Weights of a small transformer language model: rotary positions.
MLP neurons of a small language model. Each row is named by its layer, matrix (gate and up: input weights) and neuron, and shows model dimensions 128-255. Each number is 500 + 25 x the weight over its row's rms, rounded and kept within 0 to 999. Numbers have three digits each. A neuron's up and down rows have the sign that makes its largest values positive.
A block is one neuron, or neurons of one layer that tend to fire together. Before each block is what it responds to, as a language model described it from the Wikipedia text at the highest values.

Inner pieces of multi-part numbers, such as the decimal point, score dash, third year digit or middle digits, in tables and dates: 143.1, 1–1, 1968.
L7.gate474:540515526469494487493506514509518498541557501484500465525467500452488509508513488505539484527495492463482534502496535501471512505530494544487505517501489480468497493501473474515479486570497493486480499501503480482483522537469491473513521565470509506559506513519531539521449515555506500490547502454494477517499471481520514500472483473473541504542504505470484455498478501481543470547511
L7.up474:509483481502510492517496494545471487551491506521487451463505476496491500516495503486519533513526539520493485524532527465478455501499533503486494528488478516515484509481531509447455517537471522481495496512488486521512485479498508483529503515523481508476499493501482508503519494535520468496507529521458518499508496508490529487482483439497518501506491536497476472496523521446505531526520

Fires on periods, mostly decimal points between digits in tables and statistics (−1.7, 58.97%, $84.30), sometimes sentence-ending or abbreviation periods.
L3.gate11:529463486515525503501497489465515519501527512491471501497493523485457467540503543476517510493520518492497463538496532511496431498505526487527482463493489517509474529487522538478500495536508520485523515452430528519490496476524546523532491492471469525482503518497474489532498481500529460508515481495456511468498546520478522491490503451507508478502474506519536465489473540483504494533507
L3.up11:466501537491566497489522505464492510485524504531500485514475501493538530478484459451486541468503505482484494485499511527536482538502508465505529481492467469499505462478513496500475503534468478502475479485524480453473476482485511488484488470485481524503505549479509527484516550501465479467465503490483486531506465509526503493501498512522489488427538532446541483511506512478503490489457
L3.gate32:512481519491528469459523471502534508520502518524484525530464536471521503553516523505511520461447502462466485523528498520551503526498478505504491515495484485507478533459534465499478540467450495480529497498532537441487526502472511498517471474507508507493501502503494496521462500474474460499515536523487514544502492517511559517505481450523507464478496480509551498510516492455540467528462
L3.up32:538517472511498473511505476487489462466478496525502501532475484517455538529507483476476530450520486493518475509460541490533491561545517467443510466481487484472498454511467518497537496511479516525477526509469457496492506467514448500510491485472510514459499522489522489517502484515531539533520479480483481534470543489522517533487500525501516515459550473466507505523497510489543518483506
L3.gate135:523503525457509511493506504501503487495507510510498526514480548516452538439519510522490523479488473499503506526483539496525496519474525530469451446440449524446465488499496474527518501510491504514472472491494467508508510528468468555461475506468526506460515506490498473494518487480538526523465513522480477534518502525523543495512486462498490497460503519470508477514508534511534489485523
L3.up135:478500531512509486501472503505529516480470533503542491520496523468480500528566489492530483503457511509518500490509498532517476447458497519476472521505487529494524521526535490468464499503458489495448510489502517543495504473471450467531531490456461540457475505470491494487535470485475503516505475472516501518557531506474486507540501506490515534479547483513518524497488496481503449445509
L3.gate564:483451518491525497480530480445499488510504519530532470498481543470454522484507497527521498495472496496473483513519504532535479516518460465475483516524489522507488504472548507505493526486541477498498522494433496504475480518451493505493508496470487521496480549465490513496480490550535501515489511494495474529513566536530511563482485491485521505489498494482514490469493508474553463476475
L3.up564:468481484506488484520494517483544500554507539513500503530456498510476525454498529499478554499517507471534494502495529510457492481517478472476511457447490473480461442484450511499533507532508489485506451481503497517496487524545495471502503490491513501502516525497551528506519522459469488543531489491499509482454479527447520505464454478506515502485524505510508474499483515522486521555547

The piece "in" or "In", both as the preposition (in the, In 1931) and as a word-start fragment (internal, inherited, Ingmar).
L7.gate138:484448491519537503473482486448535543499493503469451505529465529495513475503521498503479491498439541518492506503512536479494465488484519503518464505483495535536489505519532514551467483495501514509506492475486494554521521497501479522466521548496494502500537497505542477539468486494530509461504472496510546493500535476516497532466497523480471518428520490489526474478487478515538533517490
L7.up138:483500471508510563497524508485475495513488496520495521487513463517513543491534465531505540513534497508475471498498471500430539487498535516494479551520514508442430500510514517500557469507508511477471506468510546494533506529462568529514517492524500500439469488456475505518483521477503507523537563492541527538489502519539483481490487461456515450511509465512507508484505516487495540505512

Fires on "in"/"In" as a preposition (born in Seattle, In 2016, in fact) and as a word-start piece (Institut, inscriptions, Instrumental), sometimes min, trans, pr.
L4.gate20:474458488493499484451492546495469512454494495459525511551490446482484514492475516520507536456462504479536504480523488494542511526522465461481507473511530503448499500507493509510503478510488511502549473497444494524502493493463516469479455484543535454501528520492490513542476467521473485533502517499506496512500522514462479511504478535473510475484440516504526542501498504473516550525446
L4.up20:477466509523503565489492531525477509486537518499524502517521499540536505510555525512508491522496503499483468486475514520538497499515518525486520470473486485509528533481486524498523473482502474499428530484485494509509487481484535492518479476503473489543538477551483506491478518494469548500452465490510480477499478500515460483494510501502503507517498495490487494506471465456536466475505
L4.gate88:509477477520479491485521506511522502494446537495503513510541483475493516538493507524492482467546516497507490474484488503523483493554492506426504468491479521515480492530509525515430493504482501472495538495473520534495461465514529481503492522512480482492492487511487562500485455501483532507492540510470523517520498519516492507442519512504475529491515455489536515473472474507499494513453
L4.up88:499492521520507492508487530533486496488485503495499554513505509473464476498487523476476496513482524490477458506513510468482482512524482557488501467478524552476489515516470539526500478461514515583473422526492504482499518484471477517432488495511493500480502554502467510520464468513549528493520515518502545529499541431518493536487488502519515510483496529506488523504472484493483531509531
L4.gate100:509540520527513497490514491505507511504519524475531450570494500480491514511490502522474499524502505505499509525508544511511488512512479508518529475498526447470489522467470474522496525529522498476476474502469504482494462460551487492479468504517537469512497485486535509453449517477464523480497495510483512492510484485507471506462490479538503488474488458495481485513537479468526413504508
L4.up100:449505536502494474507448520519511486499480464487506450499467501451489516497529524482466523467470503548499503496486510467478492501532531511490528463516451500508465509531506493495528500488486474489485502495486539521513499470540483482492487533498476513531513488495481505492512504463520506497483508531509516529472479516471507474523508521471475531452515466526496501519491510506509506523521
L4.gate122:468479520495487532524503528506524538471511553518519515532426452495493523486508512482502513427442518491520520482491521498510499456468502501490533504511498484494488497511557498482492504504492472460490498473475538488511474486485506495506503496499507487489531483444475501514479477460472512460480489478493473475510468526460468483486486465525527504501501532486546488470497494514476497522499
L4.up122:494486471536481502464498485505490504480542529533526503512497454474505511512507513537491513479475521485486487475527499524474535467457529506478494552545518442485523476524505486505500468547499478509528516505488509584521461473473496456505539519476491449453513465462504510533515501436466517528504475483481493490447515489447500497533513517491503468508495486499517521476477525514475509493488
L4.gate150:481479461452497485453534512517513469534514493493479490494491453492505486528511509492511518460440541468502507524503496544477530478506476488490466514503471506506486485516550525532477454551531482492515488480485504487472489460466463519507519529514509522484500493522537546519502502486494522483529494478498535470519459500514513530473493473562556524543461439540518478489515466504507485490444
L4.up150:487507512510494509500474500496522516496472491504522523476564490510514481476487502508512519468471502468516497492511502493461510470485512456520525496489533462518445472541546491511488479487549527536497532517490492491431473486529437524509492532534473475481472526505475496514477499500515539527496557504479517491530502521468485516482509515539491501525479468479496486501456532541447509510509
L4.gate189:484515480468516531456499529486473497526464503489497480515497484480489494516457500537518493501494532524496484510469491515464492509501501501551508518517537492494501505525485472503488480454548475431496455487506483558518562468492527486494495503476511531449488475484539490519507496513482507511528488481525508519497505467501497497507488448506462506490514507509500465496509483470537498510497
L4.up189:486492439479456505546488499487500505502496496497493521521448489465501506496509488513449508430518456480486518510491512507477566490515498498486504475502493480529514446506508499506525521503510481507490493459526466519495517492459505490498553502473491504516493497483510499567532499463504514457494513478545536520558489525472512519490503481473472457511542453471464489486430509493493496503494
L4.gate194:541471514484526508504488483529492494499538452484548495484517464491496501519463466524465478519498491538518499496516511486513518511474548476498473480499480527488496431501525488512507540495516498527429473525530484500542506499501485502496498510531490520469503494488548469495547525501536515462522473498521517513500500550501550506436506505527453507513535519519490477492493496509506504510476
L4.up194:502463507499462516484524468532473494514554501473509498540490518478482471487535519498512511466525478496500497533470553452476490506538492467503516521521520423458521475531517498506494455535510477540473496482488498513474465514540485508501483525511497507513482498499505508483476480491504474504556494487501505517478520489495459527477469487465505476491477464503532526565522535514513495494524
L4.gate231:554538504496550522495549524475518449465494528469495493501488495495506509473533497499503478517527505525526468505540546468488491478511474517489489495451500528450508493481524529534500459488507522443475475524539530484505475489479507473480485533502559464508475537523512487503494497508549498532533450497532533498493537487496506494468475447521456521481456507470483502528454485514500471510521
L4.up231:498485500512492502459517488470492475464472519535516548546496497491517450493573475510475504465531479467486514517492533500531500519540486562509476483498499516487494465505503544515509491500484504461486506473503539492500504507489494460491455488503498498478459521513507479569521493515473501547509464511481482505492540529515514526478459517501501511469529529498452511488503500505515506517516
L4.gate275:508489503487466459516484543516504439529494506486514522481504516532476492555533513483491495523531537478477512475489491501475455509478522529461510493477484526471513478471509500546489487481503510483488459487490483574507509477516493486483517543520504481484551537477526503473547472476551500485545500482532539540515490520510496542504473512487514522475495489521494503474472524538514502519535
L4.up275:510539487490495533484544480500502464520510481470484478499491446486482499519514448488494492513519483545488493495473520466513534492518468524508517533498463486494508499502485504526486457450494449515450510488494475482509477550497443506524507515501518498468523501524486511496542521472481545530455550524512526545497518519492477513492504486523511461535481465543527478488538488530515470520488
L4.gate287:519481489515510511479521540513460489509492472516454496532459488517495513503497504490462471501455502503512525512503474494501486496524486477523464484489497471529471440477467495515517477512520513510518437487458490467459503499522509481491499536504512528485498505507520569503495490488526491490475532476483470519518502495463508507495479528514524465465456477505522523483488525501516516516503
L4.up287:493449522484504507492509477532527516465477490490488522450508483487524517530480473475479505473491530526459526507472517469499520470501534497521516499550496489502497500456502498526500547461493511515489534516535524515538492475479483520512514544471529507477513509485484496478514459470492475486478481490498510546528540480536516502529485536485518479514522523464521494502473476479479543476488
L4.gate330:493506557515484517446455490569447497491484489510503511487488514471503552510540531471463509465512529474504477478485519497509466467493520531450470503511499512480467501461527529459512485529468518489531439493494503536496511471539490510495495489494542522506506510479455506501519482479505541510537491488468486504507555490508496533486487481461526490457516503498479477487520509504532503484488
L4.up330:525469536561511476465507475441487504542563534496493502488488525497534506488495540450505527506502525466505487460526469475495515500503533476508498492507517469517473497538483509520522485553465503492531471501479507480451507535551512489552506520517530476502513476465469506471520506509521537505527482495469480483520498518487496466522498502488528484469492525494482502503529508470477490515519
L4.gate376:500492496549509476499487556499494484516479499488534476526498497489495528501527568513512503483508500516500526517525499457447465458508558530500527499512503490476503418524505466547521510497529475456478458519476528472533516502496540475473508512510529479480493496468486493498486520466509531481497561500504500486487475519497490493467521477496488516467541430493555450524460514505497516533463
L4.up376:510487434497491490524511497432487483494530535470508522517515443488473429493481472523495499468492453510455470535467511520498546436494499491482495478508506510500477523496505524510529513563524471500491520522518490482455516449472502420518483470462480489501544473506494527525495475512528494461506498475490534505477476528469495502490468506550495448447492529509488491508497499486494506497499
L4.gate478:458511474546493515459477513545479473475531492511516453531495485462506536480468473528465543477492516514501512510480538508506504492506449478480503547464521518511470487541489483540508446514485471474524435478469497478504514480509485470468505494453541501529505543512510527527495468516512497519560507482490518569508505518536531478447489492483519529422479516466484488453475510487527500507528
L4.up478:506507503535501493511514517483480466486556536522508553525482512548503525530473541501511491509459524471530531487508508457512497467488508523510483489509525478535525495517457499514506467495489530507526496471460540524500439510503542495493501502482484457479467523496438490499488503490487497507507503475491464491483499514499499532484474493495478513516540492531477511502529505547533526542485
L4.gate498:483522484469524519496508498466468499524518499488529529493474503462514496503525489479465532505470500515463492484528477502509526515468498518462505485522477452506458453528514497501497468509466474498504485538528462519545479509461472493530468476541497461474460533485479488489484490459492478442483499452538503504442514525493526502528488473538451501487517470489517454506519480471529501543530
L4.up498:486466522507468497518501530476510499495529544518468524503484506490494489511507524491467474546535491548489456492488514469490507499519526516523533464486492489469494494488498513497490507507472464488459529550489505551506500457516457516487469479538522519486498520474507478484526500466518506508508519499524519502498535484493476479493437505491501491489518506488538510525485490518505469536472
L4.gate517:506433470501502477450447498533508479534468474462512519538494455514507537477451454510510519490500541487516511469512513487504522484528509498523450507507481481498466504535519528554479523527497490449489494532505502518535497470489500486469505509517569530446482513516471495519481497531488491513496463494489551504469470482473489484523477463512481515463534459476538488499460519500493497529503
L4.up517:539461477535477512499527485523531470518486477523512474455512488482519482448512512508474499543505439496467529520502527490487474477441522497498492507498484511504541508482483477515516460508505476533508531482531522493504490470505475520537560484511479456490553517467492497484497504530492502482538525499500496514488494573513531465513481501505529502494535512523422518456486485492503481485562
L4.gate550:521461505464519505555502500458470458497536533486501476530516430480474532480469518513500528453486516474505522519456489505520469513567503491513514548500513479493533496516560489523480502528475526507483499490464483434485500405506501507498480521509495502489525530482480516504553472476495477487506508520486545449496542495464507517499494494498543493466505527499490493462502463501503465518516
L4.up550:563436503511489490508503488479532503501500510462490514565482541461479453488539528506477529486477501497508491454552515517506498465480529519462520473472439503498500483494493501479536525476502511539501491471531503484542515497517543536503490480493489502542488524501474464552515440488484471460503516484506537484511531536459528484508523530505516492485501458520475534475517506561533519504500

The token in or In, mostly the preposition before dates, places or phrases (in 1939, in San Francisco, in love), plus word-initial in- pieces (inactive, Inc, Interagency).
L3.gate272:518474483514433481447473512517495505541486529437495516539457469498517502534463492509531557513506539485516471476505485504540466534493497520487532485497477479455453444491507501499510473435510490465468454470499500509505499513471498510479498502526512466524519498521492468498499534472464536523490506471487503516540522473504469541492481497487487502466510523519497517492501476467545451477516
L3.up272:513543487505490497501519481483503524473480522489479537531496501470511487521526531535480506501491498493486500505482506515486429476474489484516483480528515493448518531502482463506506501521530464480539503502468514493497471476525434524521486471501534485540556513511513471497518507519508511493529473485449493553540500508488470521511483500504568494478497464452510492517500491529469480520491
L3.gate315:504480513514516517472484487504492474560479547462500511505486475535538492502484531477453530446491512479456459486514518522471528512531491504498466517502476532510490481518507542511486514504503509493518455530511512526514519507451500499458513510489501470502514495518514501484477533508497554493540500505471519497522517496541520515466517510508510520506482506483515472481451517487519498479534
L3.up315:479531568507525434487516477522504508483505474515498505543498430500465495504487492501547500486528515511441539498469510458466516473506491496541480516545519494467529528459527481535492508526487522490506517504520489480469474454494516529467524478561534473472523539505480501497463484505463500483544480488512506516483518458477485548512496489511523520513529449506507517552463456504477499472499
L3.gate318:496550506518509529476481498519565535521511474503490490547452522479459509495511505500512500483499502477511495521501505482518530520478461490511513497494516509486497525504486533554498491480490480521476513491471497498462504503488475536501495475479494485459500481512536524470484492484488520499511491516525497484415478517462470525504457504526498509465494510512495453529520455504501487500459
L3.up318:524509497468511468476521497505503492494453497505501476466481491465503517536515508520528517449541551522491497516521501506499520504503500515472472503471577483487499468544485519523506515537500507527462471509541533518466520531495499462476515488532529508525513532527529524512564490501482497455535493496518522494518491541502507465502481555480495476517446489501480500479503539474507490499476
L3.gate362:501483505569521511499496488473498544494526504519479502518533467497486449435508532538458510490501477486509502536508463435457483565487502517453502502489488488464520470505492467556468502481509494523520480478465555470507515478516535489481490479479482480482493511489500517516508479484502497480451483462502520513461529514502505494466484538512442516470514504486435435513457468488488518512514
L3.up362:487481489538467465519516473474454528524508518463494544493534502461508514525507468510511501495537535506459509484506499471472512498442521463519482479516515458521463528514510479559525452437475514454502482518503506470499485504477545506465475525541486494551497519451487515497476534512514461513484490495479544514499503473499542488492460454550474514508541510463523517503495469499486516513502

Decimal points (sometimes commas) inside numbers, mostly in tables of statistics or measurements, e.g. 119.9, 7.2, 59.27; occasionally name-initial periods or word-final pieces.
L4.gate83:509468488497488560511521466516478480480507509523549485527473518524480476509515501503477497483520499533517439478545471501511468487472525499466491450482500551525491486505556548512485523520434491487513516522503489524539467505535496517487497488502478497490488516496543509506526476496484512507535534521507501496500530466496491529478475511525465453527490533456523495512501523524498554491493
L4.up83:503507503495508531480467473467424524529483504489505528512505452494499520518506464503471465492534536516504485490507464558452517509542459514487499461516480514512524516476508547508476522477484482499517507485509529538513492475464485504489519529509510467489531514493505501513516531494508516481473518505479487481493496465529502505512479502443491493478475503504455484518508518525475531497505
L4.gate107:500516498489493475503477492498487485507452519529501495469472511489502482496549503507470507516447549507563509496542480514509489500511506510529503462505525507504495508515493506522492545473471521515524434525460490497497519488521473496461482491533465548527502558500510551480469520536535529487457493486489562470500496494512487510501480505496482480506475486480510492524489534529500522496518
L4.up107:560533506489465464510493492521467489488544550538483521520510524494480518464501550476495475494465518504524513515511506519519496452552469439488492509480515516527478477524472559465478492496500526503487450468473503465467462451459533504491470463495488504537536494512522487508475483503515482517527514537499497534517550511504477536510492509494525488533519504479509474526475519515460539509450
L4.gate110:486481472547536539494488472508503505506497490472502521526456515495489491498523477487507475495510466488532489505489550471535485471509515432435471477469503497522497522509513512495507511540515500463520471484495506499467443471484529520507478478480518497496533499508492526522516494533464550523531516494447446505488497498516491476510498480504507459500525510493515519501484503459544512522517
L4.up110:502487507494512496526517502513501454524460502499549497510503535505496507513521500475491488486504489489513487495516514475501465474516528485468532477526476524461558499470498481482488529489479516516470482494474520462512480442509467534508472544521493459524481489494507472517539467507515491515482469445462482463512494492497470502469487498459516511463545485479487509513475484469507503494495
L4.gate131:525516515447520511483522482490527487523512502512496466452511490473479497501512531519484538505525449552488487495515527558493488440509486467467485535531483487479508456499523519521484494495506486476502458541490519485469558445491488519522488544528476481495521535479505543477525477507514505516528479503532506506496512567536520488501519510526466540438522544495520500493479528490490519515478
L4.up131:515482460508521499487464498467576508501523513531522505492494485479490503473517533495513477533507469537484500568514522499474471483468525512500526469524491457519515527495496486419497480494513456508463513522490462511470512516475509520486462469531479541473487504496438490488504488539501506486487497449497488539500515505442521502497491532481498518500533530451500520520493468484481511519532
L4.gate151:506504473524533540463529462477502512527514522519543525514470512511520502538471480482508513507482552534483503527522485522511526473468526463516505499519504469515513522533522502504515445524477469464503564492524508485487498539492510512478511501527460488473476527512451486508525494481514513477506486522493515507472519552506480477497478440538523464543489500501553501465511518484504502513465
L4.up151:470506504487483496508479478493523527515505471509546521523529500533473524534476472489513521520497538517511521513456524471526462512452507537497546473502526464533503473479526475502470494490489472486504503511514465522490480428522450466470510539493515507475479482517500501526466530475468501471446499469502466502558486508446456491506482534472490514521545471481498505506485518539509513519514
L4.gate225:467508487482493514489502528487503490498530509506548467512436550499495552455524502503498474509480505556510541535494522477505465469482540494504427499502466521522522502508463511540477516527505472508500488477486484521491497480485513512501482494520500536502535449529505491517488514525511479492539505540503485472500484501481474506497520491518497471471504507509488475483468502515517493495491
L4.up225:542521475533531474497465482483530512543515469515512492488493462519471495473496449522464535490504508487469552497530507458514469466455464469484497506505545464510543495516472517465479489479500510475506521475502488508487519509524503529506497512494449489509526530493470502512557514512532523536539519483527505511491515497530531498465485505518493510483482512507456526457432497531535496526500
L4.gate239:503454481469511465528489477495486478551487492419504515507480512495495538501479476507490473490525542502505510495510467512521486499503518505498476519511542515476513454525531529516514494559494504472450437499511464483484526525498483483492448520524480533500475506477525530530448451497499477457518503473491535466549506514468517488473507477537448466482497470534533492491528516508513500488467
L4.up239:518497557491478487497469526462484463527521470494512509481519517503507478509440495465493508503536479495526528463507530500494533522546510504475515484482546479465521467552475528463465490529483495490488489501519495507436525509557457494524491474460474494495484487501510504481528482525486507521522503456472535487488556502459469518500515495485478472464545520540488495492510512526502498505498
L4.gate244:539462549488538479483558507477520484498485465482496490498463514485505519534491510484470491459500486539487510507493475494511484530498463496478483496521501549506463520465487504470511531521534493520510482437499488512487462498526524507463501514503491459478453523491521507538472486506502458502513504503456470464505515518473545557508457489483555508530493463527516486501528490523524506495487
L4.up244:504472506487515537490488481463508524513544528520488454542520528477553500460528498486461508560456488521455514487510483506482447529511504470471494511499427486497546475461487523498533522503493501460511495498492529503500499493517507485485483445510493481516480466508501507507542509489512514479537491525522490480513506534508493483486507466500496492497494484485448495486456488509495473479474
L4.gate322:514488506501531482506542560502516472489542484466467451473488482516484525500448520506475514507500454515464488532543492546526516530486524522497507523498507460498506477473529536537500535481500536506553513487505555493497505531505526516422452496446485522490512548495489512519491506469490472474505480468506459490531481495517513486485507474474492497531510496511533467496554515475501509523509
L4.up322:469512468525469461513532471526514445483486472502491471484493480528498495465488502519463518485482441512524482501495515520486531514482516544458453515527487485487512469501480474514498512507469489534484477445456516509483518429496510469490526482500483475506522543468441505557545477490486532520498485497485494498450486526531464480508476478463466530489500545500466504504481499530457528503536
L4.gate338:458499478506493503447497495488500510513558476483465484514453500496458533517480495479472491510493473550482526480458502508503477508485507481467492484519522497559474471494551482497560529506507508504499507487519497471504488518486490500521494512482523495541523510465469553516516500495474444505503489514533480507468535517499526493507520478486457483520509447488526460522475483492507465582474
L4.up338:532525521516476523503519454543486521473537469540486488486492526491484512525490517461456514471479534487515507518579503481557490478497495458500495497488478501513502462550477466502520500474474506480469457526495472538506505470462496526516491493496519472494504487515515504502548504471539520490480553452481504527562499455473530522507513503524524508498510490497496495465479476512507479499479
L4.gate359:500492530493526497545452513511501484510489495487497528490524566529518515451563483479497448507506510511477491497453526495539548496493507534511477479507478515521530467518474454477500551490549520473512484514485479510476485475485471469505512505478515492485507513546499484500520432519491522479536460471493450498544493505526526495507503510472481497507533502481522492533535515490511553460528
L4.up359:491511447492530467476478479484493536544419493469495483478501554484438510490497488520560464461465546494545478516493507471536482511481499493507466503478486505479481508520503510503499535473550511511508479444474519512486475486535508483530503469481506491488488541513503475464518483500495478500487525493494478529522482491518501492529451532468476497461483520473485473466464501529458476502471
L4.gate388:527478497480487542454510510486476531489487520457521487506503491495493524515480530498517525530500518510496528487547506473485482534478455497478493477487541527483457518542483494487516503509479460477505477531508497470500501477494529534462445543540458502550485509512505509487517487507539485497481460499498510521546540502453524476474471501503496493505471466448521486482484542507535515496490
L4.up388:490450527472531520509491524482496517490504505509534482526470493510488543550530533457497481508536478475495545475506500491526494535512468494446475473531489470511506531451492462486476486525477480429541535489537499552521494475460502516523523494519487486497482524482500480510458535496496508532514523513490482512529482489502531517529473453470474511515527537529549501492489516485493496493557
L4.gate394:507547489488495498469540501494509478488514502523438483473483510510491495508489509531445501490520525535481532515462532509471476510481503523481502492505528473489462461459478475517505473478513506534527522478521468456494504509515479513465504519505465500503485534469488539541530509519476501508496466518412509494499526493519529504551455505513503503451521507485489489474546550551503473518514
L4.up394:481549523506536474441514494518523518468462526507477473477444511473505511514521515554468527492462502539464519467510527527501519515488535471514460495531512454519511522429504492461466552520476516528488506496457538468438517480519488527516533493541529509462518533499469487495477485501545473507528493471497523555504484500493498501522528446450487515484508507484517516465545492508484480519523
L4.gate442:520512482507498495502471573477495547486471517542518503510459559474445524480507484541464504470453457480473470475456536494528472557495460479500501489524542492468464503451487469468488519487469468498523505504495543516513522481459453498512518466476538511462479512467526514524520480475541511499493465498493469471530485469538535505471496506454474492510458512532554500507495466474522457512518
L4.up442:487481498514521493507559504536504522521487499549501480514483475465513509519503468475480496452474507537491520533525534522490453501460462501500489510571495494517468461478529543487542546483453498509487472522550516498497542527512478472503494482527508507471460512527506497524551539491465508518509533490494496514507488501485473534503498530491514457504525486501537478459512523524479512515521
L4.gate516:520527549512504519523526471487482472494456520497476495514500511504453508523519529546441528528494490479491494477469500468524458494496471448490503521505508501508519514457533502481492481510455515539503478467516515480452464486512484519485462533480482505546464543530471505511496506539543477526516495496473503525471542495568542537480509484512522496490512495477494471499539513465527525479475
L4.up516:484479500487485500519513498483441519481501501509475469538441458463518474502514491487505496440492467476502511491507511525496493527492452470469512492465517469474503484524484520503545489513514486480473502469485511458494513493538460478495527519507528497532475513494524475490480486476516497507498491502489499512493490482461523503489495493500523500460503460505495520517517538525530497475506
L4.gate574:494508513456542521493487490529478518480492507509550529543477479479500476501537503501538481462471493510507487502471509497553515492502455500498480475461492483491500448521479476487480501520506511482486480439478508473533495504483492550499475531504503538522475503495506501513481434484432511526505506499494499466492468454523536541507480539521544506490527527495527497503524518549490475526513
L4.up574:498510565473466480520495512513556514484472482467493547510432456540489554509481489493494517478470508487548508519512484477495510497447475518493484521495512520497520504502523518496492523521472501485519477505494521498501495491503485510503493492531510453502494549500475485504473476484456454490492501472466505484523548504513473508496489475500509492497503511478474533486508495565484513520522